Part of a small language model's weights.
Size: 14 layers, width 256, 4 heads of 64, vocabulary 8192, 13.4M parameters.
Architecture: LayerNorm before each block, capped logits.
Training: a variant of Adam for these matrices, 485M tokens, 14786 steps.
MLP neurons of a small language model. Each row is named by its layer, matrix (up: input weights; down: output weights) and neuron, and shows model dimensions 0-255. Each number is 500 + 25 x the weight over its row's rms, rounded and kept within 0 to 999. Numbers have three digits each.
Before each neuron's rows, "fires on" lists the tokens most often at its 100 highest values on Wikipedia text that the model never trained on.

fires on: " the", "–", "-", ",", " to", " "
L10.up668:484473494504481526541526522476495483537485494504494491501451536465484505491483509460494468538500474454530515538510511546482535514541498489461532538503498509447519467473509514526495519461516510469497483491463539488494456478488498470500494514488533523509528529506565502499498486508511505498502487511509517492553487506493465495517564517531496534531592501522495503491481439457536494487502469463486489506518508486482499520544534489477492518467510510511514517503512516479486527455494498452482523481490509528528528499468518478508519484485473521508512478512475502470510535522472529480480529527491454463486497555507506455472525490453483519516502498511483492502536484502493488513519455559472452512471513522549475551518510514454492488495518489530494491507483506480485450475531507
L10.down668:491511547532522464515492457470542508527486518449512482559492457477457515529469501499508474522489533507562493510529480502492563502510513502499508504483513506508460483503501513507535522538488535512503474486464519550500513520532474485517475489502493507513465459492497517532465505499496489536512503556494502513539493530541548488495551456509466478546514485471503525465499467475509549494493500501484479510518522481461534503518488518517466535535532505524456474503497529479514500486444524481486518503528459495538486513490515502474549535496527474535541509498496507474487516467521483460504502498482505474468527529466514505516501488483490508473462493508462498543545474476494476492478497502490466511475531491474450497504476484483473492496495499464494472469518436556527474481506517

fires on: ",", "9", "7", "8"
L9.up647:491519497526484511472504475470492474494536496515470509484489501481506509497463510489506474416467529521514496470479440502513516463500516482547447515484494496513540459496525484518437512472494495511477469496529495527507504500526510501500478543479511495557547480464531536477491491508496491474426544511503521540525523476495468515487469546491541511529526490512514490516488510533529490542539550466478490481492487527520455535524475500483494544482526478524530473508505493464480496478514494510497512506562512501491524502517508507518510459508488489528499480485525488525489495528538494548499489474508501479480419489538493501486550491493506450503514504456534484457494543482490510481455497487518493521497501518492538536494479497505508510524486489495478568511512472480513463503511513
L9.down647:487481521471524525522474474513504524501477473501542502501531520480471542509510529486503539528529501470473453515490527486498474522508504481486520522448483517513478504503478539502500544502517529477533476541453495515579474498478503488473547531504521477447544541517452517445499509482509488489522470486466511509521494534539504521460487489472490513513493518479495523477536502485446488509489494501495488516515511491517488466488527480503490497489476501485501531502551516485487548512486541474531501452504493502499471516509510504485514536472456502495494497518521485527484552483495444489520524472505481529438473552467508487536491509481494515555490545496498544532474522551483453547470472492491496482513494471489444491499452480508470497523461503475527503468488485503521516485500509

fires on: "2", "0", "9", "1", "4", "8"
L4.up646:492507514512504540483493432506494502486550425516466559511475509493480493527462483503523521484463462500518503507508476503512483491524499483498514502488520478501496463505503501521490491509508483490496500521445502544495531473514511487480486583501524483524543475456541518520495489451497499470485531505482510521496497483484520518479467490497523482512482511467475506509498501561526498534526538502490467451509480538498512513498509476449500504515536491454540511512507487489528535521525532512468548516507518550475496496469484510549559494438514517490510486517500498493543547481531464529505509481513451504476502465471476512525531502505467556514512480499508508482476506511525539493534511510507495548513518440503497485514520478466505494501524498509493520472565455487509482513527506
L4.down646:461535494449477502516518477510499533490456499450505491469467526505481523506536508522475468532455495452503509499508466509462502471497501513478518494496484497481508498488488499542495524501504511469525503452471522516489504538519462478529494507528518473508474502515501534459476484511526517491489526515497463503503502512517497510489533478485525518522484495529497504552493483510518487487488531502503492521526528466437489516537476543538463488515483514485511514504505474492431505471525511499473524472548467523506492547490556489453532541524508507454485542538574464527493539483499471468515506511486493506473512477546482541535478473468484516484475527482547518487484520515499489471476525503492487526475501523468495503526519477542490485484530514527459460487502478493484487442523564

fires on: "2", "0", "1", "9", "5", "7"
L10.up322:542533503469500480530489483425518495537517552547475477501538516507508505492484496507499500522489513470462511517460474465484525519515496454529450515500529501543524476498485509493465479476510403510519421499527528544485496493548466494508516504496533513524522509469525489516497497505474454482471529489508468477522551456525501504464489509481496503518519471492486500495524545518508450508545532488540519501481504557550488486474488492463485502474486499506508500493520520482507488485469518498541513476558500504525473493466534530536489483493475520473500490482464493501508519507515519507500505491497450518481473490483498515526507496463514510524527495487478520491494548532535518530493492481528486521533516494453482530502477487529526510520474535477485534511451491526473476486500501
L10.down322:481492510506524500482480497481520504516450470522515471514519494480466462512483536534467499507489498529494523506489485466487530513502479526508520480553519527483496482472456491493557537490501532489477489540469463506473464480506516495533522522506541521485515532492473505521466469531498494523547475490511471561473506553525495513498491472490495489515487504450492512536499501513484477483501483535431475505512479482507516475482546459509495445549515479541495472527487519503484515553543463502471487482492485500525516478501497482520494481437465493553511526498500484468529535487528488512496520513500511451457562506538492478476522498503513530498461534549532511501518502453457478476507479501520554515496488494490485519528454459544518501505496520511507506510516465509529511479466506

fires on: "%", " or", " even", " than", " half", " much"
L4.up804:473476474510510514481523516485478513543509487517529493508487489550510475515520540501529445506485494542517518497528530531540477497505499492506465513462515461477488497483503450464510499464502523444489434511479494537528539504520503485509515518466476491530502510493502495508507503533498518469488492475541486522528476497510485517508519550498517529525534514472505491495486484538506493527535508520471461500508496523543475487487464519515493502508501481460489484554472462495517504489511462487492499496524526523517492472506503543513488524465461502501507512517497499490534458497528475529543491523502558520480500473516527505489511459508503510480438526477508423465453507460495455486526518500488451480483524485532486535462462520468516508525458500504477511502452506475443457508445539
L4.down804:524473512500480485463504449490473512515481491491466487525495515491496473452508556482492478473533497506528505468514503491528483506513525524497506536448509506526507494509499477534540469511498480468507488486519502535487537505496506498508495536492498496502495492500521519508508510468553532466497519525463513505505532492467476449479564503472499500523494504556514482493485413478472506493541523554513516544485486491488467528499474508529497463472487505470540510484493488496533488524439525550534502532473505507516430481492513546470489469512512521503526516474505561475475495500504506529491475521498508556477473501521469555472523485510498485492540533453502504506474482481488481485493490534484540480489541564504504480486457506490466515496528561487470492492509478503478498491512487

fires on: "-", " \"", " a", " of", " "
L10.up935:527474484492496488536511529485491544489515503489487491504487498500495480484499517510510479507523461527494496502512494462512508443480502536499570515481506457482524520495477548515442496515500515469499515446497535485485535550475506503498514515510542486516492506450472493508509495451491494509485457528533460510496499506505460503508505486475523496495500523515501443507539514537499478500514485474489448500516495518440476495515498507466530400535509499489511474509514458563502532506557487468512520514493511483520531528522483498510536459542510513535472461510527529476506527542517554480494514490493488518493498497501476484466505531486500520540486480431474476468516546520474510508478487504502546464470475515517513489483499511531528531495505491483544551503531484505484475522482499
L10.down935:494473514530489506497484515557487451464502495546492487523508484479475506462545557487499502498520526470465513489492483485498482494568532485534508490524498508485490532518507475526496507495420499537504472526490460451508507489505525513536511510467536494483514468519490530482516497498537511490493534529503523542477503466491510511515515493487498523509472497505521487490498491520474481480476486511505485501521522463488493524528518501474500495511491506492524482475501492504501589491484509517497472472484474492520529496512458508481481461512486511506491481488502496480485494502503523507523470510503505470701506478502472486466531483506516496488498489511524508505523482494511498516525500514513499506475509473527510492485498457493501487501491493521497532486484535485487457523465501

fires on: " \"", "\"", "What"
L11.up521:484456468503497489462559535481455491468478538469525479485558439509492493497507516439524504494512514502475485508480512529532488465533519524466501510536489485471497507536521504472488471474511454444508513513536503506459486521478493503487509514515482464448498527485485519488520556496532487528489460521488533548484466490525482509484519488490452493489508544496525476502537495486536507487525540487557535517488500503530508537511479508461535508499469482519500494522509494487529520489522497492454485486473506534444526499487555508492505502499514475537484488453477510527533517552476510476502514533523494524490523475510535535514526524508539522506484470496492455502537502525519478530478506489497503480512483508490508539466470476519463475507495533494492469541510460504549517497532529
L11.down521:490453539491560484505480506484501513468512497468476472480499489460503535510493500467521475479465479467544469525495498507435501537507479499509514499506453508482486530489462520524498480498543504514514510543462514454474494514515478482486467494487495523494482520528464516523481469529524484495481551510492464529471495498464503482506534538473509497493485505515502534472464499529549488515486464435501559508519506454516544488489489506491507501516499494514512515539511496509481492489540491475533490519490479501503512483535494481514494455535518485503489531523522519508464530500532494504518483493494464499565501448518505516547502499531479517519540463493532515454499523481500514494451475511488535480526475465463504499456518520528486490534512489559544526517542499459506429513516515

fires on: " as", " of", " by", "-", " in", "fin"
L9.up612:557495525494486525540491506526481495475489538507503486516487485504479501483472474503464488488555498522531515479480498482533520518491466515473515525519528493510496515497513526475466523521496509526508529483488517516467508507486533480500495487505501486461493535491495511552470516532506495487530454516522458485488476497531473488478521476468510449501465530483472475489528496498528518524550429496507474542482472522496490499520467462441508457498496497486487475510531493516535551469486478502512518493516563497489498482484515479492561493483489538533483475499493534477460490511514519536520542526479459485500518483492480475441538507470523481503496537504507473485541468480453466513478524505455515496487509524541524550531459466529493552526475509518480514467509452511505502451520519
L9.down612:494500483492513495515481490538501514484492502539493491492496518508498507503485488482498486502525534498498491496490487511511506523497506486497485504504492493506482493505506501502501515490413500489486519496505498515520503510489502491520515503503492498473500515508479493507508513505500502503504491511493492498487501518506480507483510507485509486489465489496515501505498486502512480515516480512502496511488510510493493490502488495459501480503485516490498502495502489515515597510506479486498507491495501499491506499503478493479519496512492497487491507490489487510503491490518492498517509497487509483821508493496500497497550504501493496506499486515499504503499494501494500509488508496483514505510507507513489536481502459499493495514483495510519516507494501488486487506481505

fires on: " Do", "o", " \"", " that", "\"", " it"
L11.up971:519468454505528469497479482503479530501501520500520505484513427511513494528457497459495520512522484472502505513480488528513496515517513524463496507549491497492521528507504510461486499511525514510492498537530553500471447500498503496475469480534472507446485479531520512500504508515531481501482466476501522521485479500529444519509472516512522452516482494502520490505469489462554523484525495504497533529497514506558535516462516511464500496512471520503461443523501510470525533480503524472454514503481471521447574508492476531494480518550491505503468474491508530466530511487483538500495509480524486524490495552520471475484539581477520475538515478508522499520489482511478483559488460531477480511554509494479505521477476494525516479482489536464508512506518459455502497501531482
L11.down971:563462518533495468489531521492481489506536492467496492509490515498499506515501498485477487509475462475513477478463492551500504522504502528510492493502511477509460487521477491495481475441491543472485520474506498518487515533504510485496487469483531485481506526495517506506475500544584472499494537478505467540485483490470494458536491482523519539487512535493513514517501497560498459519490478469499520521514512485484494495509459494530514491496500489511506461527503538490466525454457482549496464486522508473505490491496479497454557466546447500457466496506520555491521474516510503501521479481494494474479495449472519513516546462534507503474525456459532526529491490502543490535513492483492519547547471541533486506503522498566491487524525499496536531487462498476512542492506459

fires on: "er", "ad", "ar", "ed", "il", "al"
L9.up441:540543490513489480503471508512452491503515519543501484467480506518495511493519524503509499496493489482522462441497513492500493442500485510478517501494530481489523503481469497525501500476513536494528515525502525528520501518488554503475487511488471498500506452468512508538518478482506494527528486500491521555486489503504531527481458512494469541498521521492488494497509488514481508478548496475486520526551419517475527494497518492492490501543529508500504508522464518471488503507480481491522509496475521507509494561472516518540527509438457510497511500485514498527479532481448495495503517496490478488479523545516483482462508517454493505541448468476500494527489443463559460550479525466467496453508527502563565569508484512526486473516537491498496466479529464496507467503521480
L9.down441:512516530506506489514502493488498534501444512514547463481472502516483488546546503544524522481492527478476507469508444511476458525472494535509475525478469510487479534457478503510445487482494520473508510505500506490484511466494490452505523514483506484522480509500491511473493489459472472506514569500499492545468509505514486510549506496517511483498527480475490483522498511534477545505549460482500479515566453526527507498505545488519518499469507520500527483513518515548503481523498484507472466552515502488502508528476521476494511510573498509527477474480535526501496518480473467499504513523497489554473494477507518493556479487517493544523509513502478494518487526531484502487561508547480482506478450480459501534504470500500486478516506446528483528443485455515526476463450484

fires on: " the", "-", "il", "th", "ar", "s"
L11.up878:525463495498457532507484484492465501474500492505537480491530511450491491481520542494490519545499451449470476496543491518445494454485521496519482535504505497424541509502436466485526515452500466477510544498514516518505490484527487498496495561516502519508529496481516545518500440502519478514509470484512501518520499481496543506487505477481505541467531538520472489522515470492505469502514495456474510510513479523489518547503487500481479512488487457535506488496511530521478498489502511502492492516523468479509522517456519466500475471453449507489514483498510533510521514529521552513525497507448497490480495495555533471497522533513499487522483484479498525511546517493505485568486547528508464528514530487553492560512492526474544481505506493515483496507508482504491447503528477
L11.down878:535512516500538530462513466550515484527486512488493518481516500497536478511460498500524491493466525498500537487499510519484494521467476516515440530498480511467451513519449500475557499485437543512495490454509494501458565513452490496468499535509499460490469473497510529471504517497514524535503533537499506463479498492521491489533503549533494460512495471497493481465460478530510531523524522501497507505535502502473503484500503471469539496545514490474514518508463488506508482512457476513508533495493531475506481487486500473499546515514531495513484502534468513525464498496494454497524541509475467479527529503507532489478533521506519548499511493574504491466486505552502502494472524503505519459495494513506483451467498454474510495500538549466432475489476488536476498480467499

fires on: "-", " the", "ed", "ing"
L9.up850:525508456544475458523509483451544518507507469500506479510454533509501508471507497490482482487525497486522511483521468501490522481515526520485505555491507479468524488494500526494483483496504468505465461513466562554526475520452483507503526538531501497547497518496506500498450511488515475479453487469512502508520475484502457502496489544489501488510549530527479498494498473478480489496484487507536488487537448492514509513545511481502500479471491473458522500478454427505494526495459522525525495496495501557483517550471526450508505463511479530531517480533473501494473534467541520494522513467491489469481551522515484515474518469486511502515485484475509484463501522493514478508510483514482508518441504474554555556495509499497524553546507501513479485501531462475520511520512487
L9.down850:504484503524480503558525512492524491495492498467452477436559512527474509514474499547521466496511510530536520473520492471510510530504501471525494487514513496490510498499503496498492466480434503491500505459516464506481510489538482502544476547474499548517519535512470513504457536515493510516520547518471493476503507515505516495487487509502566511521474520488526497510493507505445528444479502503491483495532478529465517465498514514480491501498526513465498518435490527511520490506469531512467475462486484498560474508475475492514515535492534463456475521526446525515501460495512507517469508545472500526465477533489494485475512495480441500481478502479505509476516535504472473544481485499517532492473529518524531535530515518528551458488536511475475522490515493485450467477539487